{"head_dim": 32, "d_mlp": 896, "vocab_size": 2048, "norm": "layernorm", "attn_scale": 0.177, "bias": "none", "init_std_o": 0.0238, "lr_mult_o": 4.0, "beta1": 0.95, "warmup_steps": 200, "final_lr_fraction": 0.0, "seq_len": 256}
MLP neurons of a small language model. Each row is named by its layer, matrix (up: input weights) and neuron, and shows model dimensions 16-143. Each number is 128 + 24 x the weight over its row's rms, rounded and kept within 0 to 255. Numbers have three digits each.
Before each neuron's rows, "fires on" lists the tokens most often at its 100 highest values on Wikipedia text that the model never trained on. A number after a token or word is its count.

fires on: " |" 62, "." 24, "s" 5, "nd" 4
L4.up0:186127092100134108128128137115130106129130104059119133138145181171140103124097134137100124113150120130107125121120133121127108139101158105137167157099167091108120104101142137106122120149173152119129152133113115065155164116106137132121155151188117114111105102119190088094088158164127143126149130136096143095120145124127142122134137134121135137155151137123095122104118107129104124129149

fires on: " Mo" 48, " mo" 20, " Mount" 8, "fa" 7
L7.up499:175152144114135094120143116135164130112112152098154130111107116120131111132129074117131148128138113134126115111173132124151169101127087132163138114151118102144120131116118182115173107112130107131174174128128098141082161147114124115118144128087109145106160125159139139142126113078117136143150161113158111111112138097148104133168079105113161086158125113138160111111078109105130123134172

fires on: "at" 35, "nd" 11, "y" 10, "o" 8, "." 7, "p" 4
L4.up285:114125107127117138127128097144139123095097118101125141145135139207134136154104141121138155117118125105088128130138162116098163140107130133121109117163135139096153157173081090149127146073135139128149124166113097075130164121104102202164117123107124149158089152121120118196136136106150121087120119114156135154123157120156144126120152119135131149165135140139128138093081155064139131154124

fires on: "er" 42, " Mar" 8, "mar" 8, " Her" 7
L9.up76:125142168121098169107131079118117110130085139141134126120136103111138100143137155137129140145115082102155105104134141112169099140088140137119117101080083151164163090102138098178124088115152124107133103129142150123065096157156119124138143128145118128111118119144120099134100166109126136130119125105159117140124129156161128108147109098137149127138179090136112086086115103121121122113130

fires on: "th" 60, "z" 11, "g" 6
L4.up698:121167101105145157114151158109104108149151136110180130142109145134108108179130120113111163074158107139148157099071126146148118111089105106156129096141105097120105128148139135088097154146155122133131086132146139133117142115158111101117123134119138116112132109122132122128081117087125128108131127152128146153129120162124133133110104153100148115134131123132119137118115132136121095137114

fires on: " St" 22, "iv" 14, " st" 13, "cur" 11, "ell" 5, "con" 5
L3.up204:146080096108103189094185128149121142129148079115145130120083115174127102115110152160175123082124139140130118089130111086117157115159122076112086141094167144140115115106121119120101127103164144109137084148134107122130140120115175143133103139086130104146156091151102128112107175126135138116144115152123123096105148134143149143191118151110138145157116104141146104126152130130143163104148

fires on: " and" 55, "," 40, " that" 5
L4.up393:139109152139110144102142128121133166140170113157120095138165116172136121124130180131130147095139131132156116102096127111128149134134127143111131143156146125144130141086138143110131109102151140156168103104140093131099166151097128173110151129116100139112122125096142115114129074103110148089140155166142133104136091125125142146156094097144150151126141135117205142122087144127131072118119

fires on: "re" 24, "ut" 17, "li" 10, "ough" 7, "der" 5, "ri" 5
L3.up108:110157220078123137131123103109137139149165161155132169137148166100134105129129120134152141105096103149144138105135115125142130140104132141116128133146117104126199140142085120146162127099097149140186089121121123142140163103131106163121112117145186101125161108106157119097176095133128165129122068128140108147148131098186131071119116135138095129160158130119100117107145040122160127138141

fires on: "es" 29, "s" 22, "." 18, "ers" 15, "," 6
L2.up760:148106172110151138105123111150097116111103110156083133159161100085120124137124172154098124110154132124135101151162131162122103170092119089116152138151114110118151121142120153123129120134117152132103159149112136103121131087098176140104139164134127125108125125142150106127143112104156154127126102084113147145143075138102128102151104126179157108113122150158118156161117151084104151147126

fires on: "ce" 20, "le" 12, "n" 12, "der" 12, "w" 7, "cu" 6
L2.up173:144131100184165115094116174102148162114136124141116122137077121120119137118098149129117127148146097109144153108116148114100139125089112175119099122132088136131143170116111148112151105151188152128112112173134136123091122134134144152096155108069161130127151155150126119114157145091114136093123138118170117167127160096121141152134158118118138109126122154148105104113114147164125128123137

fires on: "n" 26, "vi" 14, "r" 13, "th" 10, "er" 7, "s" 5
L3.up811:134135095126151106100119138132094128149115120143146143122111151117130133123111164142159111130132081159092156123129170095137177104098169097154140128145128123093131115100146132116176150158161152136151100150174117107142079150141142120098092082137150115141163099121177107137133121121141118116151089162145144117153087154095120141116119157122083145122132154103095155090082139171111095166124

fires on: "ct" 17, "er" 15, "ver" 11, "ar" 10, "c" 9, "fe" 8
L4.up443:119131111122151126132080127121093152129135115167134161133154107157184161116144149159134102096161103120146139113101139121109116097073158092140123114130175094116117098121138121104149172153134133132131098144141136120116078128156137167088097132091113106140128145108117126117188124146171130148140135082158111139143144156135162138147139118150124119167119108147116112116148103124122147147147

fires on: " F" 58, " f" 19, " sp" 9, "f" 5
L9.up8:151161115111139153122185134133164101132091163133096129075138137123179130118116098118138110074162104109155127088110100082115096128143119099142107116128138158150156160118109134160146129143188113119156075111149081153147111119134100100139130134104130141108106114064158124118124168107093113151166138157116116140099119115146106159119167114133089153149141107118134136121107151163158081168122

fires on: "d" 36, "t" 9, "ed" 8, "tern" 6, " left" 6, "n" 5
L7.up858:122148098130097167151126190134159134131110098116088112145168113127139141164130173154140159142082117112148110106154134161148110144157107146138150124095103108159166046146156150111195142128153177133169141131092148168115122124111126116135109123127090125115106095095133140130143132135096132113104101131126138135140110110130123114098140154117105126111101155139105125118116160120149108114120

fires on: "or" 24, "at" 22, "u" 8, "ed" 8, "o" 4
L2.up580:166138128184134113107142095131157130102133130118113162137083130133149130141143098144117129167125078102151115112107174110144097136146104114117162148159142133124135155125115133101119129122130135124119110166135128132158137078086076101151119186128154110148111112104115107122169141137132118147119118055133142160108115142170150127147124139117158093119140142129094119155121138165135129131139

fires on: "n" 19, "d" 13, "l" 13, "r" 11, "s" 8
L7.up656:111127112152142076137156127147110111107102097132179120127128158133120142123113173132114137121144064106128096145116139136121138153108159122164119102154136101092106123185134179153191157140126144106175131086133098165142134092116150131146124155147122107138125101146130190141186109075118146115123115121118151105151149100124157168124117102136126107138118101100111067161102121160122126131128

fires on: "m" 21, "ally" 18, "im" 9, "se" 8, "ly" 6
L4.up302:129135121158102085143132107119149106137154151121142134139123123090098116108135131132119129120138149114127152081113125121122137109122145119112157142155137166186100173117099093140122131144106138147105160152122134159128088088101095127094122154137121118144127137158151145145096200141165142165136128128085151119138151090099126137134097098081148140100129182134150097131112194139152152156132

fires on: " |" 45, "les" 14, "al" 12, "ial" 10
L4.up499:138145148179148122173105137124081164105128085095080135095106161119160083134151106125101113130070123121084147122163086131090154117135107086124149148116111108141181143180106126080122135142090158127123130111116157125090132149171110127135145127113132101113123106103148146126178120115105125116092149113195134113123120113112149168091149128156129112133134133181158162097138146114182096133131

fires on: ":" 28, "i" 7, " of" 6, " in" 6, "a" 5
L9.up111:146135170135111112100141066130106130096149140140171129081131119115155153132085128109135096101128164129131130127108107133109116111138116145091145115086135085140126151093142138154095174120134132143167143118125161131187072136104155119143089132144157107111087131117097127109152159121118144093114142136142141140100175153138128155113091141173113164144144090123165128144092139126143123111107

fires on: "d" 13, "n" 13, "er" 8, "o" 8, "j" 6, "ist" 6
L4.up225:120150079094129118104083105143146099141127147143109130088130140126118101154188147164157148135129138130062115114114087133160141141137116151126127133115129145152152132084114120105175139132179149112120136096135156155117134108136121111110107134130108152143120095121112125140115167142122124131165103130141140178153138160156119120107150125124110130162099165092144098122123151151134128135135

fires on: "id" 14, "it" 11, "ten" 8, "hi" 7, "te" 7, "vol" 6
L7.up435:114115136107179144129137117065135120096140103121130116115092150124130126140175155121123098160122171124117094110101143146151143110111151140075137115105090158142128148132127147161097095141148127145171145147098127112140108111149152153169084113118076109133168109121137123176091151124138117111159140145149114136169113160133117155151142112115132132150067133148088118128148136104150101141123

fires on: "x" 15, "ma" 13, "m" 8, "n" 8, "y" 8, "min" 7
L2.up621:137125125108146149095139146114140123119117122103114139114137166118137100106119129162091157167131152110093113138096123146107143140119140147140127153141121097123132162136115099121153216143145156102145147160095153124114128153108118129079183107114071100098107159103145152148147129111126065099098142100154120106146103135122104103114134117147170100132169129126098128139143092148146128116140

fires on: "it" 21, "." 15, " de" 12, "e" 7, "c" 5
L9.up479:143140132137152130107122153150125139161135081156137120135121121124153119134098134144103148129103118077113125134142127131157117121141180133121163126169106141075118118163191101148138150122109157146127131156130103124121146103104134122127130093102163115114150115130107144146163117142125124110104116079171145131095095167142125095136153091156100095098133123097140116149067184136118124149117

fires on: " " 44, "." 20, " |" 8, " a" 5
L9.up381:138126125149106114071145148105163090124097155100118118115157126122157152162150088118144109165149075188106146129119065148144131133117111155098143168099127121147122109128113119131090118141122162141152144133117167169096103124146107140157144105125069096095125185124143092151124120144153145148127128140129103104103152154131169144163114155087189124083170126122180106154108105109154137140145

fires on: "an" 19, "der" 13, "ab" 11, "ef" 9, "or" 7
L2.up167:117087117153167095119180146158117125150146148140118094141130087150143113107140121110117141154135136151141089058089154079098145149120187127120124117124126117104121114169063135111107168115148113102148134121098141146088126149166117123114141145172145100140149125099097124087106118134162101145151145128145155155146120121138152139098159121117155094113135105137109149119117111161137120160123

fires on: "ant" 36, "out" 16, "ab" 14, "ang" 7, "an" 7
L3.up281:102140092143119118095137105130121190115137142113139126159098162154102102144130117125176106121148152117090052077113152130087129141171121127113114107123101121159131077136125116153101122118089110124142102096114129162100125154115152163093145133119090104145133125106113122143127143128150096101145144168150146091139165104117139127106133092155162103106121139135110172161132129160128116135131

fires on: "th" 15, "ho" 9, "po" 8, "er" 6, "our" 6, "ur" 6
L4.up675:123131093146138108123148151138088118110134078131134158170156130079094162118113118125121073086142107131116148151112192120134181125150115108114164149113149162149082112179113135113124116115110104085150116154121128053127092151125147144127099135156135119134122106101150121134134149139149155121114128113166173156152093098139128150158109113121125159156145140162089121136089168193100120112126

fires on: "ical" 16, "ic" 13, " of" 13, " P" 11, ":" 7, "ine" 6
L7.up682:131104156100127120119135102166155103119109106102122114129157122141140117142116103081073118136128166142136133183151161125132105127146102150081158167122137120120123119121135096147157187087168164099128110128090155126131066128143175143125105146147137185102106144146091132118135103127109140124133124164117159137093112143154099187144097120114111126122115157122152113113149147156148120144097

fires on: "o" 13, "ff" 12, " per" 12, "com" 10, "le" 10, "tro" 6
L7.up50:077122127133094136109124127110139108126123134148119097120107129106097116109119110165142157117095125124134100145134099162118125125122102099161146130145101105135134096098118185121174103116110130114116167099123147105119126133117175092158070151065131123134157127143121099136108121160109147187179132162120092124143136171112138104173187164133124119117173134117133103125113124140141145139141

fires on: "im" 23, " from" 12, "er" 10, "s" 8, "ol" 7
L7.up239:152130197151109152110123100163130096124098127119116136153092087131155060151120167122162158144152126123150125121135137124141157164167139095113109129133139098136141137168145081129103109119140162138129171153110118110124095147155134170164104154134161137155088106115118124118120123106136090145118161099139117136128135133122160141094115112152166099110138131125148137116103114103165138097110

fires on: "." 86, "ff" 5
L2.up520:163124142136127141064126137109152124151114125127131137101150141130149116123108114161148116114166095113124134141127116147122163179102119136170126109155146141139129128154167144111134089108100142124108059100115116097137143145107145142092121078106170121111148143129142143141161153115135159088088121115151131124141140159100161141118095132128131126133134115084145092104066133147131139141161

fires on: "," 47, " and" 19, ";" 10, "." 4
L4.up430:116150117130093137135068108113151131129108137170125146150146089150111107136113144129148146117128091131136119160146144168113110137144128116138176151121132105134151111137121137127129140122124147123077101125153097117129147159109123115143128156126151142081133138098148098095116123115153134105163077132130144099184087078106159145156164142159120183156148158163132105143111170104139119165113

fires on: "m" 20, "qui" 17, " company" 10, "pi" 7, "ma" 6, "ni" 6
L2.up655:115164081153131140136156123117156129142125127138123129117087139108129078119148134124130113139120130139150096148111129158150122118102089106111135125146150125189136099164159135136136136170143159126152108135094123099140121202170078115146108145108160113148121127129141136160097173117106124160078118141154144145152124089125126116094108110125154152134135163076152122119083151112114109153122

fires on: "re" 47, "ed" 10, "ite" 8, "or" 5, "ra" 4, "ch" 4
L3.up749:113157136141094142124125107124161110102106145169116131120121098123104114143138110172132134120097121117183116121142148091151170131111144080155139144130155127092183095109141146146094099104150090147125105166166130149146126133123054112180133181091130161143119112130150117104160136135106117132124139102126120102105074125141174155166122132130108151160140068151138137151151164139162145112124

fires on: "ctor" 29, "et" 20, "or" 11, "ent" 6, "tor" 6, "an" 5
L2.up657:134121121125114099113167173132134109148056134118126091140128126089132109099132079129144120152166155138167134135101111078146098113174120110105094151111111111125112121110129095140134130170125135117138059128104140124122122128127150135141107105143126093130170126142171099162106160163080110128145081136118167116157093094161139155173153122134128156143108116147119111114114152130135106120146

fires on: " of" 22, "us" 14, ":" 12, "ity" 8, "le" 6, "ous" 5
L4.up13:095089151145128141132108174124152092145142115102146155139110132050103104062182092181082133110093176108095124117103152124133159108113119149168144145133123122131142125079099108129157079215132120146123116150144101117121135137155099132152128158144162110121129150104122157133170140121189110116136114105120078114137107123143135142143119138150133120131139144135147108134136132132135151132130

fires on: "n" 32, "d" 30, "ral" 9, ")" 6, "re" 6, "li" 5
L2.up663:107102097154090139112119154102161093136149164105092139132126145137132127155216143138133113075128139141135152138147089155092128119131093142124104150176163126146095144127104129102168115117161088112186101172174153135154158141128135133095105142127100113075095128133096135128148111122139114134152154127172173156140136120125102106109132117092103114158134110138091097114141146131129116125142

fires on: "il" 33, "L" 18, " L" 9, "=" 7, "ine" 4
L3.up443:092137136191129181134143125104094122126162089141154181127119156126148129107115125146152133146160105148107136166170150142136143152089109152105156129099128104119123089149095147119112157134158115102151139121132135099128133119125172164117143138091137165083089128147132124084093140124072135113102141099157095113111109132183136142129139144157079119152123107118120146121150088131162089149137

fires on: "ar" 33, "one" 27, "art" 5
L2.up496:178113163158113148093150098109078103137131136116164119123109144120119104095090095106105125124123112154173117141126127130144075121134080080117155109142108123142154126134111141076144119159134170111155138125103153148180148107099137100152134138095160117111100201147169118108151139180116129136143155074120097128146167124099130087103113085146132146151100079118172164111107117154133160155093

fires on: " of" 15, "s" 15, "y" 13, "ed" 11, "er" 7, "ar" 6
L7.up792:166157123107111165141091123138136111144162172136150139096127093135151125161098128122157151147132135135157154122117166135082139145168148109107146123097147127131121081125129095111095122170151087104141137123110151117082153091147158179144129102163121113122122177120162091133117108100140133131114117151112098128125096123080177136082092126130168129065138173148119138155126167135121156102159

fires on: " of" 35, "v" 13, "ph" 11, " |" 11, "rom" 9, "r" 8
L3.up685:095154131077157118156085153126150138093142085117169166131149129092165157123158131104117088124133108168128124092152133151120137133089150145085152147123105135152131162111156180152090150125164100098134106074141132107150152115137137143152135150151141143131139134106142088149137119149112097160140120158152114053131152167121116118123082148121081169127111116165143135125094124146086116114104

fires on: " did" 14, "ex" 13, " could" 11, " not" 10, "d" 10, "un" 9
L3.up437:115131117148141146126125145125111128148117151142112113097132137125129130163143128128144133116123114117129119126150135101120104178180138145140103165128096147158194088105156142117149117108107126122092118103197125158086137092095141124098145136094134109124099101134163182117176164126125146130165114104097131160111110153135135126101129171140142112130116180072092154108068149092132111177135

fires on: " |" 35, "re" 33, "==" 9, "ed" 5, "ro" 4, " qu" 4
L3.up65:106122173176125131122087175110148102134123113118187096118092166112104126109113113133117112123105129153151112103095145169097146128114107110140099149151125118101159099101116157061094109129130136155111135155106135100131172118106124100146103172114135149128117126102117097138111172156101094165147138137119103091102112127153102104137123136124133099162130114170097119143117115146205118097117

fires on: "er" 20, "st" 17, "der" 9, "est" 9, "m" 8, "n" 7
L4.up156:145100133083129098136136174102075132119071141126115118149106152099096099129122095138145137094105133091102060078138130165157106098146127152125126127134106108129131122145134101113160152157140165112099128172097138137131125143080121152093156135136124117156130120127143125123117169099101181124112139123131108118124110135146096104128163133122113093116159121120103127151070149147146148162118

fires on: " St" 48, " st" 28, " The" 12, " the" 11
L9.up131:154111163134093121094147116131156146112174139115128133128131150161102084153097144159094108156126101114115092160109126137120106116106134103083113144140126135104110112098128138100109158145128142073172128138150066154152130153105177109161093158118138104121156065103134110135121113157106139128144105144140136103128125113135136161159141151137146126111086129141103163111125111117080135148131

fires on: " un" 48, "al" 10, "il" 7, "ix" 4, "ir" 4
L9.up868:148121109096100137120151112125113144157129113097136141123114152138136125153092150113114136066107123119096086150127072152130117113163144089173160157120114119163097101088135089138149141156068158145169123113147109157123127133122091130121158083105135128092089136128130070125138132132090121105106131121140110106070112134122161116175137134110121109137133106126122130115172095157118100176154

fires on: "z" 16, "j" 14, "ig" 11, "ck" 11, "mm" 8, "g" 5
L2.up422:149187142124129131103152140083135135110144134076160118127132131127127141128138106127149142114163089157112130092129167148115108107158118136105148095134124130124128117154161142128132153161148128093101117120130167118076122112133117151115110144100146147138089136104145118115107141131111125112109125182117099137120116066146152112128179138118126085158126163106100193129138140170106135142123

fires on: "ni" 18, "ic" 11, "qui" 9, "li" 9, "il" 9, "it" 8
L3.up173:124109092125086107097146080130153138110114163131155124128084159151130109130120139130161088086110089123132115155107131126153062150110105103162139141139174122158148127145138132118070162161133158157161139121095094099148135178129135119161058129114150130139113112132166161145125115143142161123131117150149120132132109120121102090163110151155110159087144167128123157128140137120113097155105

fires on: "'" 33, "d" 33, "es" 17, " not" 5, "w" 5
L2.up524:124107109110153139074126151131114157124132118100103139118155120103108139134142130125182132135109131123113134135110177146139105115093156115142133096172120127094157122110100137116111111159171154173162106111172166168095169133083146137108180176140150138125070121077146126134111151079102139145133131092125139104129105089133150100126118151133180153129105175110083172118076156118133130124166

fires on: " S" 16, "r" 10, "il" 9, "c" 9, "t" 8
L4.up341:134156135133131136137125103087123130131128168134102135098111091169152159150109129128110141125159146125116191121138164164147063155122136113079141123134139112148148131167110115056139148171141087126101128115118138126088113130146136136168111138154115158092113160118125146117177153140131177095111107133127133155110086107093116133116140099141097126081078140121099106146131162162074155125102

fires on: " " 21, "man" 11, "," 10, "-" 7, "er" 6, " pro" 6
L9.up309:154110114170125134156111112088142091106080132148153139133073133143104133098097139111147122093163148103155105126119132126086143135134134151115158160136141120107089133072131112100131104121144134152183140165113077144136142158126159086120127130128100123129165126124110164113099128108161112127103131108117157146073161158109149115150110089088124146134165128172134094138126095136144121140165

fires on: "at" 26, "s" 20, "b" 14, "t" 10, "ot" 9
L7.up364:142159138146122139126092121125128116140132089134150130097126124119141160154115152165142127134130102073115128085110180155116130146094149141100105111099100143107129192150114179158124156118104129117136085190130129143127086132153093107167151099135099135144175129090116106141107091134150139133178123155123171108125137120158106186136124132147138140126085150109112113091115114128139119159145

fires on: "ho" 14, " H" 12, "i" 11, "le" 11, "lo" 5
L9.up359:097112078137131131084100125099150154118155159110126106143178159125139157104158152089136142082174133151102148122114096176119120100126080125160119146097124155165132124100130155068148113154133097128134119110153148145086123146127155107152072129094129106134127151117133161133113111128107130155123136130182154141183109167140071097142153141088142103158126139111119131096122155124133147135155

fires on: "ent" 25, " sign" 13, "it" 10, "t" 10, "at" 8, " found" 6
L7.up222:121179110122074118128143167112157150121130097115123156096094148146196143122141139116116102147129138120139127101141164119154128157148093114098097107100128149143119167149101125147149104104161172108113104122141127139093127085122103081129125128146110111140162106085106154140100111134116080117123115119138128096116167096117102149125151121122097194146102126077112124108146132104102105148124

fires on: "et" 27, "ach" 17, "tro" 15, " At" 10, "in" 8, "ve" 4
L4.up609:093122116157163159133124101129108113104120109101132116106178121136125173115120105118115138124149141141110144076126113110064140092139127160144161127157120157110129117120110143092124111147130127153147156110135136086124109135116145122148111069109121104108145089130153163083145138190119150181161151126086121148144111145117154128130160110120087140120114133112128169114139136111167126130138

fires on: " |" 38, "-" 35, "\n" 21
L4.up240:171108136117116113126120149109158125140101087088098147115143178137111119131111154123101097114139152110091155103155114120126097154133097124131131178116121113138128111122105141119145132113131138104158162113111122112065143144137136180146137148152136092087113133140101097136154115170088113106180103092181116122108127117115111130102151145130120121140137140143139150125136131138125119134115

fires on: " " 22, " f" 11, "c" 7, " V" 7, " M" 5, "f" 4
L9.up106:092107075151122101083129121171083098150112168096133116145170143129131120146165122116121107130143127134116146086126144138122086070124172134111139119118150120154154136070123116132153145133126143130136095138147148126139095142126094097160152139119142140106142088093118150131155104081097092144123172160124124145130160121160129127137146113144119174160107117125124167127119156113148115127144

fires on: "ri" 56, "vi" 19, "re" 5, " Ri" 4
L4.up353:181168165100102146137133167116140124124098113133099103112130120132161152189156141153139151114048087112121186125118124125093157188120165142145142119183138133104150117102172142175114178099113115098145129116164102149149128161145084126129112114127105123104139106127146154112153099114153134117144068108116101160132089126143165093182136104097134132146131116099137122139123128094106131126118

fires on: " an" 21, "ra" 20, "tri" 16, "ult" 10, "au" 5, "ri" 4
L2.up216:104098158128134121102120114154113161114121158145146102122123100134120100152086136107123102133111112108146133146129160107141114137123177145134138144153112103120144126114162168107131109130086180117116102097145151118107097122126147107126154120093120137152150155121129107114159130087149107170141149101103088098153137188151156124160111147126164182135085110128104120110172125103123126073147

fires on: "b" 19, "n" 17, "m" 12, "r" 11, "er" 7, "p" 6
L3.up27:112167106127110136115118152144129129102124108150134129118164105110084128128157118128108104108192112124141116124119111145172155133120097134113140106126138116154109115173102150143120177067136138113143126108152146141100129086135135205139144118126097141096123145144154180113166086119125151176094146111102150127152111113142060142194124133093108118146111120119121091166136133163113127092122

fires on: "d" 17, "ed" 13, "y" 12, "now" 8, " he" 6, "bit" 5
L7.up745:161154084135126140132145116123138137112106108111142124116124130128129117139109139074108128146111139108116120134101126099090155196135107125168134160174128125130100158110174132134162141153089112167135117081123107097110123138126143079140115138155129148114133123100103133065119158155131119143143110140176157145137120102081103120129171093134165128145138136117105175120130171133133140150129

fires on: "n" 26, "il" 11, "on" 10, "le" 10, " of" 9, "t" 6
L2.up147:152137132172137156104105129117162173108126132115136119090142109111123145135112144122120117121167163111169128118186142147138083114143121122121123148141126133079144103095145135136181096189144119124141111162149090105111091138131138180136140122135165084125148119121160149116164168112135121129167099112117170142126098106110142147099109155085108131133136131146100162125116181126133116066127

fires on: "." 89, "d" 7
L3.up609:160111133157148150144100091122166116164111138076098141153156113145141142113114177149156123100153124121097141128143127115105098156097109141141129156157148081136159107118133126154140130110179147076164115135151132154106140120167144111053107153171151136061103140095145117099121167114140119109111112115153153092149141139124168132127105137140134118127127163142114110101090160126135156132149

fires on: "se" 21, "ip" 15, "im" 8, "i" 7, "um" 6, " of" 5
L3.up648:148127126119108128116115098133127120107132139122121178095124139125140147153179142136149098101119122128086142045153128117096178125117155115131104194131119181149168126126136135140101168157108084141112150154136154156157102136118093120138126130127181116129083127167141082100109174104096112133140103150146132162122143089102108134103134120087142117096155153146134128189114149133123132108127

fires on: " At" 29, " Ju" 18, " c" 12, "ri" 10, " at" 10, "ar" 6
L4.up130:124089104130114129130144109124099165176105117109154137110133149115117154112120145135116126118087109148138117096135151140147065136134111141151142106151123076164113122145113127118148136154133130130123143136135154101097135144104120133128069127101137132109140112127091136122182173191122145167140151112096128119123127170081127153097112123114123097108132105128125177128122100112206106144137

fires on: "z" 19, "us" 10, "y" 7, "ad" 7, "ing" 7, "nd" 6
L2.up419:122095110092106097071122110093106167126103170118127155131128105130156134138122092134140114123107131111125117081110137094123109117114125179114129119116170147152139155149148134113137106115116151142120126157119127107120141125117061158161119101124110125112139124107099112130156131073152154118094144154150139142114171129135130130145139146111131146132163098148132170116116138106144074077133

fires on: "." 62, "," 36
L4.up804:155129159129154127168140079149118130131141126123131164160151100138140139101096114114139165111145147083103125112153136138160115146086155102148159152123128173100114139131110148093116163120152130085121136133117124102132149097153106158118148145103132146105157111074164142098087162120135133124175127136149127072163063102131137089138140118129104162117129161158117136123117148153084104127135

fires on: " He" 33, " Bu" 14, " Sp" 8
L2.up29:119155178099132118115062142146153069128120117126132093135161147122073122108096137141154127156132138114127150122135111160055108121180146116124140150116139142111120142100137139152088132109168171125181138149178099112102127135173152144162110125096136092112132168102124137121117135124113093155107096149124127118162068089145137116152123091138115137122160121145080129134115156113171107151119

fires on: "er" 21, "y" 11, "t" 10, "ver" 8
L7.up153:109106151126104137102130137142134125110123134151117170108118122153129130089128081171125144121142119114119151126146134107115111080095164155123109136147159108135080156105155154114128171150129117161156104105114151091076117111122162129120121104130135140146129119115114109113157161116176147172119120143152134152134130105108103159118097151094146121138143133138153094147155114058081117100159

fires on: "ist" 35, "et" 16, "unt" 6, "an" 5, "or" 5
L4.up87:131147129146104102138170192139155134138121139093166132132149160121132089106122159103152130129157136120145096118111149112079134136156079150100155174086130152105100125109137147120142152153152126170121141160129137125096111102098139065118159101128138110070182112171092130105093106136148154127152104131097142119138126109148112176141150136117104127146076139138114135178102162144111125176141

fires on: " |" 100
L4.up306:116105149104138132090142154112150145097116147116140109108123148099141085103151179138110112124114133122118109092130161134078101088171115116107145133176082106129164114101129132148142121110141140126141106098084160124107115126112127146176141163114130119096105152125141123106164140159077117150138112123182110087135158114074119103136162139152139138189123123188124137169160123128134152091101

fires on: " of" 23, "," 12, " to" 11, " at" 8, "-" 8, " " 7
L9.up35:098116137173111088166165139137109069143106145132153123150127122083129116112113152101180114103136120117128120109116118137131152155125138109108097138134144109131139137116104113106111143092106094127132155104124134120139095138123154122148128082113139172164163163122096160130125147103132128142074128153126135105129129177104182137131094129100126113166124105137139106094128157101099139132139

fires on: " |" 88, "s" 6
L3.up813:141152105098146134096111118111139114157129125136103171152137158125138106138131111103112117170148106177140150143136108139110114182127163110128115114071127087166122100114122142111086134144106115134130103122121116131092136106158131135174105134146141134122084105053163100122126115129149121168125125160116142119162133170118150103133090129111131121159143117128166121121108128153110122148123

fires on: "o" 35, "lo" 16, "ja" 9, "ar" 8, "hi" 6, "ot" 5
L3.up610:180116119156103143124126137140160149114095113124137147122081143128106177111124123140134150134112111136144154116088109115168120150121093131111159143113095136153125067122179177119111107141121151139124116082127143156149119166095160143124109101138163110145095108144129141128134160117136106172157136125116117151144121135144098132117132084114111134082107131126181148093087097110163145160125

fires on: "n" 15, "d" 12, "st" 11, "ed" 10, "s" 10, "ar" 7
L4.up532:150167142136156108097108137143110128139126148093156116138115161121104133111095131081094134110121106137136128128140135135120172151176105122123120107149122135160137132133157118131143108161157151097161106145116104131162117116121132116132154191151103088124145134141152130165149097129127134128117117128135153151120160145083126130107132108115118159123099125129123130115123095102092200130106

fires on: "ir" 18, "il" 13, " This" 9, "my" 5, " His" 5
L2.up664:173145151125120138104115120137154119125149126123102142133168146126157115142112117099146162100127116141128112162158124169144117121146114093152129084079086143173158081143139134161153147168098160126114098121151118175136167140162136138165132130078143137125084114130119089113086099150161087151160114139133121113108134116108157112119084129129092151158126095156153137120128129111123129090083

fires on: "n" 22, "th" 20, ":" 18, " Location" 5, "rm" 5, "---|---|---|---|" 5
L2.up497:111114137166128128156143160106109156123124151134140143121090152188131116090095130163146103139139105127104201121151141165120141149132128115139135128132125107063128107140118127141156140153126087110110124144110146099108132107127108143129133132149127091104137093181163143129134149119143074102099144150110114115127130122110124128076132126134099134117121125112084136121102138125131121169081

fires on: " that" 27, "da" 16, " to" 11, "y" 8
L3.up475:171098146156139108087139116114193130114151137103102145137122144163142128142091135150105101123087151118111087138116102097126108124117119129156146168174161134171135100062150114145133124147138143167141078111106108106081115143140118146130142096128156161118129135097126133126157153102107136129110122145138150137139099076113174150147123136127159105124119133156203139099091146144124146118088

fires on: " |" 93, "==" 4
L2.up787:165143135132169132119118141115126123157119097129094137140131160132167119142123122087137119138177083130124125092093141130150163138152111124118129155116140114146133126148089109121119136132143169127130122125124102126091105127104109167121111140125121070103108127114089094101127146164132133097151152108121096097105110123144098145138169090073128169194083132139118137150092137177143125128150

fires on: "w" 17, "er" 13, "le" 11, "o" 9, "ur" 5
L7.up421:129123120130137101123151129116129090117138123151134089148133165129105129149114149094154133119133136113143127190139116148144160101083077123132061131117133104156147129121155147121135113134142110166128151154114092095097095135139154116175082125126147153159157108145100131160133113142118090107114086160103134101132054128127095146131151132118149109116169175119133082137103126144108130149130